Weights of a small GPT-style language model, trained from scratch on English Wikipedia.
Size: 6 heads of 32 (1 for keys and values), MLP 768 SwiGLU, 6.96M parameters.
Architecture: rotary positions, no biases in attention or MLP.
Training: a variant of Muon for these matrices, 260M tokens, 3963 steps.
MLP neurons of a small language model. Each row is named by its layer, matrix (gate and up: input weights) and neuron, and shows model dimensions 0-63. Each number is 128 + 24 x the weight over its row's rms, rounded and kept within 0 to 255. A neuron's up and down rows have the sign that makes its largest values positive.
A block is one neuron, or neurons of one layer that tend to fire together. Before each block is what it responds to, as a language model described it from the Wikipedia text at the highest values.

Responds to: Hyphens and dashes joining parts of proper names, such as Chang Eui-jong, Pallokerho-50 and North-East, and in scores like 1–1; weaker on mid-word pieces (ov in innovation) and " on" after worked/vocalist.
L7.gate12 [122 113  95 138 129 126  88 108 126 127 134  78 129 104  99 134 113 122  93 126 107 121 159 135 158 131 103  75 167 130 115 126 115 151 104 173  80 146 112 144  98 158  91 135 141 133 136 156 174 153 142 125 106 141  79 193 133 176 148 105 133 142 114 121]
L7.up12 [142 115 129 155 151 123 139 120 164 100 163  91 134 119 160 119 152 143 115  88 117 142 137  97 135 164  99 112 114 111 114 103 121 131  88 149 117 169 119 148  99 154  98 107  99 153 155 126 133  93 133 146 173 129 111 137 148 133  69 140 139 164 139  97]
L7.gate72 [132 126 138 164 131 118 152 113 130 141 113 171 137 124 140 115 166  81 154 104 132 130 133  94  64 132 133 186 143 149 111 118 150  93 141 113  90 115 100 117  98 160 154 148 116 100  93 138 127  91 155 136 144 130 100 104 169  99 124 131 165  96 130 109]
L7.up72 [ 94 142 119 115 161 116 154  95 125  93 149  94  88 146 167 103 152 159 128 102 117 134 143 125  98 140 140 136 107 163 111 172 160 113 111 154 116 111 126 112  93 117 136 169  86 115 126 164 162  67 158 151 137 170 116 102 141 119 133 129 129 109 121 189]
L7.gate535 [166 150 109 145 115 124 103 167 125 150 129 156 119 141 160 121 133 126 163 124 104 146 112  97 125 137 129 125 140 129 152  81 170 138  82 160 152 131 135 117 149 136 152 162 117 136 152 126 131 144 117 125 170 132 130 106 146 140 136 124 113 144 146 148]
L7.up535 [149  75  95 170 141 122  86 112 122 137 134 107 117 145 147 111 135 118 101 108 115 112 112 112 125 144 143 131  88 106 116  90 143 116 111 105 106 128 141  92  90 168 177 103 118 170 135 170 136 109 108  94  94 135 171 123 125 153 130  99 116 145 104 160]
L7.gate614 [181 135  93  68  95 100 118 146 126 137 125 114 133 150 100 160 134 140 122  86 139 131 172 157 125 146  75 152 130 159 144 119 152 131 125 141 141 112 129 136 105 112 143 135 125 115 120 181 132 136 124 118 128 123 112 121 138 174 135  98 122 111 118 165]
L7.up614 [133  89 101  98  96 169  90 115 108 100 136 109  99 138 126 134 138 132 115 133 114 123 135 157 101 146  81 127 142 151 156  98 143 139 121 101 162 125 109 108 117 115  90 174  85 111 125  83 130 114 139 130 111 168  98 139 128 117 166 168 127 149 138 135]

Responds to: Words that open a following clause or list: that after reporting verbs, which after commas, include(d) and such as, plus she.
L2.gate755 [106 177 130 141 118 151 104 126 149 123 148 119 126 116 140 131 157 103 145 108  74 135 151 136 131 127  92 129 123 144 133 136 156 164 138 130 149 126 116 125  88 140 119 133 124 109 153 146 135 131 129 133 108 110 148  97 146  99 127 118 127  73 146 140]
L2.up755 [131 121 187 109 150 187 102 108 167 124 111 141 112 148 154 126  98 129 109 132 156 127 148 124 121 108 126 130 141 167 159 151 121 123  81 105 103  99 137 148 136 119 125 119 181 101 125 120 119 128 108 103 143 124 135  92 141 120 143 161 131 154 118 163]

Responds to: Mainly "were"/"are" after "There" before a count, as in census text ("There were 7,991 households"); also hyphens and mid-word pieces (A-9, 16-year-old, interrogated).
L4.gate50 [131 168 139 138 127  53  73 122 117 106  95 140 124 177 120 142 128 102 127 121 116 149 145 149 157 127 118 157 181 101 148 144 102 113 118 112 138 167 141  97 126 127 120 171 107 111  88 107 156 113 150  90 150 113  82 115 187 132 110 114 114 137 125 118]
L4.up50 [123 153 107 167 126 173 126 115 130  69 173 131 122  99 121 156  76  91 129 149 166 155 119 148 118 143 122  70 136 141  85 121 108 129  97 133 162 162 125 129  87  94 108 159 112  98 100 111 123 111 113  95 116 131  99 109 153 125 156 112 128 136 137  99]
L4.gate75 [121 117 129 118 127 106 164 233 113 103 103 116 168  79 132 146 145 167 116 115 101 147 158 172 141 123 141 102 131 129  97 113 125 106 105 137 144 135 152 127  83 115 141 108 103 127 107 156 112 115 144 138 150 124 139 113 168 150 131 117 120 169 123 133]
L4.up75 [146  84 161 103 176 131 149 139 146  96 137 135 119 113 141 121 126 110 123 124  80 169 153 138 118 170 111 135 106 148 164  85 146 116  98 145 121 142 166 133 118 121 120 128 108 100  87 101 140 201 137 107 143 129 118 130 157 140 168 140 159 126 130 139]
L4.gate106 [145 156 129 155 141 173 149 122 125 144 128 151  81 128 157 143 123 136 125 198 159 138 126 107 121 105  94 119 144 121 105  93 113 131 122 195  88 131 139  81  96 101 126 179 119 129 112 147 118 136 140 140 130 132 173 132 115 160 103  83 159 155 101 117]
L4.up106 [137 141 126 108 123 122  87 136 115 135 103 108  97 148 146 139  92 142 117 124 102  86  98 123  69 188 101 129 106 128 106 118 111  96 143 128  87 101 184 112 145 117 138  95 109  97  98 157 117 129 109 124 109 165  90 146 124 124 148 120 137 155 130 153]
L4.gate122 [120 157 144 147  99 114 122 152 117 150 130 132  78 178 141 124 174 128  79 112 167 136 101 116 132 121 170 115 150  88 152 114 166 136  99 103 109 149 135 145 117 150 135  84 148 151 110 128 122 151 164 168  85 112 120  97 130  94 121  96 171 181 118 136]
L4.up122 [139 139  76 136  94 143 134 132 125 132  88 139  92 154 123 157 118 126 148 122 126 137  97 109  96 130 146 133  92 138 108  80  94 127 112 137 117 113 112 107 134 126  98 116 130 111 111 136 146 112 161 138  94 108 108 129 100 146  87 110 132 120 136 140]
L4.gate137 [155 119 123 148 147 122  99 131  81 132 150 102 149 118 109 122 165 138  97 136 128 151 165 113  92 144 148 152 112  97 173 137 124 168 128 152 110 108 146 115 134 149  75 146 137  98  98 139 171 125 133 122 180  96 118 101  97 126 126 121  70 118 130 144]
L4.up137 [125 120 109 135 131  80 122 153 113 164 159 122  87 129 108 107  97 165  96 119  99 116  94 152 142 132 112 190 131  99 156 154 115 126 151 113 115 143 125 114 109 120 124 133 140 148 125 148 142 135 102 177 138 160 145 154 125 109 159 129 171 164 126 129]
L4.gate175 [ 92 115 174 115 108 140 165 108 135 142 117 112 107 126 140 142 107 109 113 166 149  74 124 145 125 128 123 170 140 153 130 135 190 112 136 123 137 110 125 142 120 104 118 124 124 123 126 146 116 152 129 100 130  98 208 121 129 129 167 136 143 143 143 101]
L4.up175 [150 166 157 137 160 120 130 142 156 158 163 165 157 141  97 124 147 119 127 166 137 113 118 146  99 120 128  97 163 144 153 106 157 146  93 103 154 112 153 113 100 126 151 169 149 140 141 109  89 147 172  80 126 144 167 102 165 106 156 156 134 156 145  94]
L4.gate240 [135 155 150  97 110 132 144 126 190 148 102 111 114 151  85 108 134 115  98  97  96 116 131 118 137 113 150 122 151 110 107 118 169 105 100 135 110 123  89  95 153  94 101 122 122 113 166 167 154 157  76  86 133 118 130 136 114 149 183 121 150 141 148 128]
L4.up240 [105 161 100 144 129 136 120 156 140 135 139 100 100 154 122 126  93 119 149 174 138 127  95 115 117 150 108 138 131 102  90 132 169 143  94 132 154 135 138 112  99 168 133 123 149 115 108 178 129 144 111 158 114 133 100 138 114  81 155  96 115 108 139 104]
L4.gate354 [104 144 123 118 112 128 145 141 130 153 219 107  82 151 103 111 173 130 144 143 146 112 131 152  82 108 133 152 122 105 121 169  68 201 122 156 123 170 132 102 113 155 115 135 172 116 146 108 121 111 135 152 137 138 120 128 153 138 111 122 148 124 156 165]
L4.up354 [126 179  84  89 138 130 148 146 148  83 169 117 119 128 131 137 131 147 137 170 128 135 186 144 112  91 122 110 135 114 149 119 159 193  93 142 161 126 127 120 139 153  97 117 140 121 155 128  87 150 137 103 144 116 129 142 181 125 123 126 129 129 122 104]
L4.gate415 [167 115 137 128  98 133 112  93 110 110 118  91 137  89 148 136 131 127  97  96 119 117  99 141 133 141 154 118 118  99 113 170 123 183 104 124  98  99 103 133  85 128  99  82  68 131 157 135 125 130 132 142 136 142 145 115 162 135 111  95  90 133 103 165]
L4.up415 [141 123 154 120  94  91 131 138  76 122 147 125 129 143 156 113 145 137 128 108 110  96 112 124 148 153 129 126 106 111 144 157 143  98 133 161 123 123  75 140 150 127 150  99 123 107 137 152 132 127 138 106 110 120  77 107 111 146 174 110 133 127 177 148]
L4.gate439 [139 109 119 133 162 106 144 120 139  94 116 159  92 114 117 119 116 100 198 149 200 110 163 100 128 119 109 138 143 126 102 143 155 128 136 122 103 153 133  88 152 133  96 115 151 126  91  87  94 150  77  72 110 106 145 139  94 103 139 127 130  93 129 135]
L4.up439 [116  92 119 130 118 105 168 133 100  99 143 109  79 139 124 114 125 108 120  92  88 129  81 114 128 108 117 115 140 139 125  77 126 153 133 135 114 104 112 142 146 132 116 125  98 152 135  98 147 109 116 140 156 103 131 182 114 127 106 112 120 171 103 121]
L4.gate461 [ 99 116 137 146 149  85 109 168 147 131 158 136 150 119 154 114 156 146 144 170 123 130 133 107 110 168 101 155 111 121 112 130 165 130 120 123 127 111 144 112 116 151 113 159 109 138 127  85 118 150 146 142 112 177 112 140 144 122 166 123  82 162 143  80]
L4.up461 [112 170 108 130 208  83 148 126 145 151 147 123 121 158 156  84 111 130 139 113 121 143 147 132 127 135 140 118 132 124 100  84 160 102 116 124  93 155 123 131 105 131 117 114 111 152 134 145 162 134 127 112 135 153 185 125  96 112 123 142 107 149 104 108]
L4.gate503 [ 86 114 145 134 129 123 112 156 139  80  96 128 128 123  63 154 128 184 118 115 136 107 132 141 102 132 140 165 122 146 158 116 165 164 182 135 124 113 110 150 154  84 113 121 117 123 108 153 109 137 106 147 112 104 125 110 111 105 108 113  96  95 197 154]
L4.up503 [117 113 151 109 111 100 108  98 144 133 145  78 124 147 113 115 102 153 170  99 162 147  88 151 150 126 129 115 100 134 120 115 131 143 139 157 106 119  99 143 121  83 120 148 135 130 136 110 111 129 118 100 143 105 210 135 164 104 143 120  80 137 131 146]
L4.gate543 [126 100 123 144 105 126 113 114 132  85 142 141  69 167 163 131 146 118 130 137 121 166 120  65 131 105 145 153 124 120 137 103 123 126 121 121 137 144 141 101 112 122 135 131 128 105 156 158  66 155 104 109 141 175 138 104 148 111 154 128 120 122 128 110]
L4.up543 [115  98 126 101 119 117 113 175 146 127 146 115 145 117 131 124 155 122 101 169 113 155  85 114 177 140  95 147 143 129 104 157 149 140 104 122  99  90 118 125 140 130 114  85 180 160 106 125 125 110 123  94 140 104 133  61 158 118 140 136 138 123  79 152]
L4.gate592 [119 124 105 146 125 101 160  87 135 162 103 133 121 112 127 167 133 160 103 106 129 113 103 152 114 107 161 138 161 154 115 125 154 176 158 133 129 121 137 147 103 120 150 141 132 140 124 107 171 174 114 133 189  94 119 132 145 148 131  80 138 126 104 128]
L4.up592 [135 127  86 109 134 106 105 118 119 113 113 119  97 172 128 139 137 105 127 115 115  84 144 109  97 124 124 139 135 112 148 112 154 109  70 157 170 110 113 115 110 131 124 107  84 136 115 142 129 106 161 108 104 126 132 126 143  94 115 110  95 124 141 118]
L4.gate594 [158 113 141 156 100 134 117 113 109 145 154  99 126 119 119 127 114 116 126 129  92 102 133 154 116 162 155 129 133 116 154 134 171 150 125  71 125 112  71 142 104 155 131 126 117 100 101 125 118  89 154 115 170 114 101 117 110 155 126 109 132 138 114 127]
L4.up594 [163  87 144 126 115 141 120  83  82 144 166 148 112 102 180 138  91 116 122 158  71 179 134 144 136 112 148 132 130 116 140 123  94 118  82 134 150 129 104 132 101 117  96 132 163 178 154 105  74 131 116 151 131 173 123 123 141  92 136  86 135 124 176 153]
L4.gate728 [148 162 107 164 116 123 163 124 106  93 174 112  81 111 111 142 125 132 123  81 170 112 117 116 141 139 151 136 143 128 149 116 102 166 130 157  90 152 164 114 128 134  91 151 132 118 131 164  85 102  83  97 135 144 152 150 140 135 158 117 124 141 115 122]
L4.up728 [149 143 125 108 143 149 141 113 128 151 129 102 164 148 103 104  95 132 143 151 109 129 111 158  88 131  95 103 144 156 139  85 127 127 102 131 118 112 165 125  98  99 125 145 152 113 110 137  98 158  87 127 131 145 121  79 184 107 145 127 112 130 143 130]

Responds to: Hyphens joining parts of compounds and ranges, as in back-to-back, drive-through, three-year-old, 1915-1995, plus occasional mid-word fragments.
L2.gate395 [114 149 149 137 145 107 142 108 119 118 101 121 145 130 142 160 152  98 164 127 138 150 147  84 157 120 143 113 134 105 114 147 171 133 109 137  64 145  97  83  79 132 125 129 156  74  95  86 114 119  68  96 105 146  89 114 109 196 149 102 103  94 131 122]
L2.up395 [132 138  82 170 143 109 122 133  76 133 109 152  93  59 134  94 171  93 158 120 141 103 128 119 110 147  81 136 117 142 109 118 139 101 104 173 141  97 143  84 139 108 119 124 115  83  87 122 121 103 138 122 157 110 115 137  78  91 164 106 115 121 146 113]

Responds to: Speech and report verbs or their endings introducing quotes or that-clauses (saying, stated, said, alleging), plus the last two digits of years in dates (20|18, 19|91).
L7.gate176 [144 118 128 149 103 120  95 112 120 113 151 170 163  74 140  94 116 145 127 128 175 143 156 144 151 160  95 164 103 127 108 167 180 167 110 138 158 134  76 148 129 145 112 155 149 132 138 114 111 117 138 142 136 128 102 187  91 110 164 158 130  98 107 128]
L7.up176 [159 134 134 110 132 118 131 131  97 127  71 118 150 137 144  97  88 157 119 148 130 169 137 157 121 121 122 117 100  84  41 153 134 147 160 115  94 145 118 135 125 137 116 170 127 102 138 122 140 127  81 108 101 100 110 113 146 141  70 132 123 111 130  97]
L7.gate325 [143 112 128 105  98 100 161 116 113 170 130 139 132 112 132 140 103 140 118 147  83 103 148 134 161 148  90 148 123 138 108  86 148 131 102 141 148 174 106 166 159 182 112 117 155 141 138  96 115 154  84 154 115 151 139 106 103 158  88 151 155 141 132 107]
L7.up325 [148 138  91 138 140 136 151 154 147 121 106 151 130 139 128  71 151 157 139 170  61 113 101 167 131 133 100 154 163 115 117 138 125 118 153 119 131 148 161 101 151 111 148 143  94 142 167 127 162 128  81 121 107 108 110 139 115 111  94 137 108 128 119 189]
L7.gate500 [159 150 170  93 144 144 139 128 144 141  73 138 105 104 165 134 118 152 133 111 148 139 134 135 132 151  85 160 115 148 131 130 126 125 137 117 120 150 135 151 144  84 173 140 114 128 145 117 125 101 129 116  88 120 110 116 168  79 151 190 112 129 126  81]
L7.up500 [118 147 105 121 109 118 161 132 141 104  88 150 155 123 171 129 106 137 129 122 157 111 119 113 140 129 128 146 136  88 156 116 139 102  99 143 121 130 177 153 133 144 134 132 144 106 108 152 140 116 138 139 152 107 149  95 172 167 103 109 150 163 110  92]
L7.gate657 [129 120 135 156 156 132 134 150 154 145 124 144 113 131 114 141 121 127 132 175 149 173 105 128 128 111 135  93 132 140 121 148 151 131 155 146 133 144 132 101 119 149 122 146 157  92 150 147 151 126  92 146  97 126 106  77 105 159 158  92 111  96 108 111]
L7.up657 [164 160 152  70 129 104 111 125 145 108 128 144 111 139 131 153 120 140 129 139 144 147 122 125 167  92 116 161 113  88 137 129 154 128 167 125 162 112 141 132 137 141 120 107 116 143 161 127 159 134 126 147 132 128 105  55 169 150 128 133 120 122 102 134]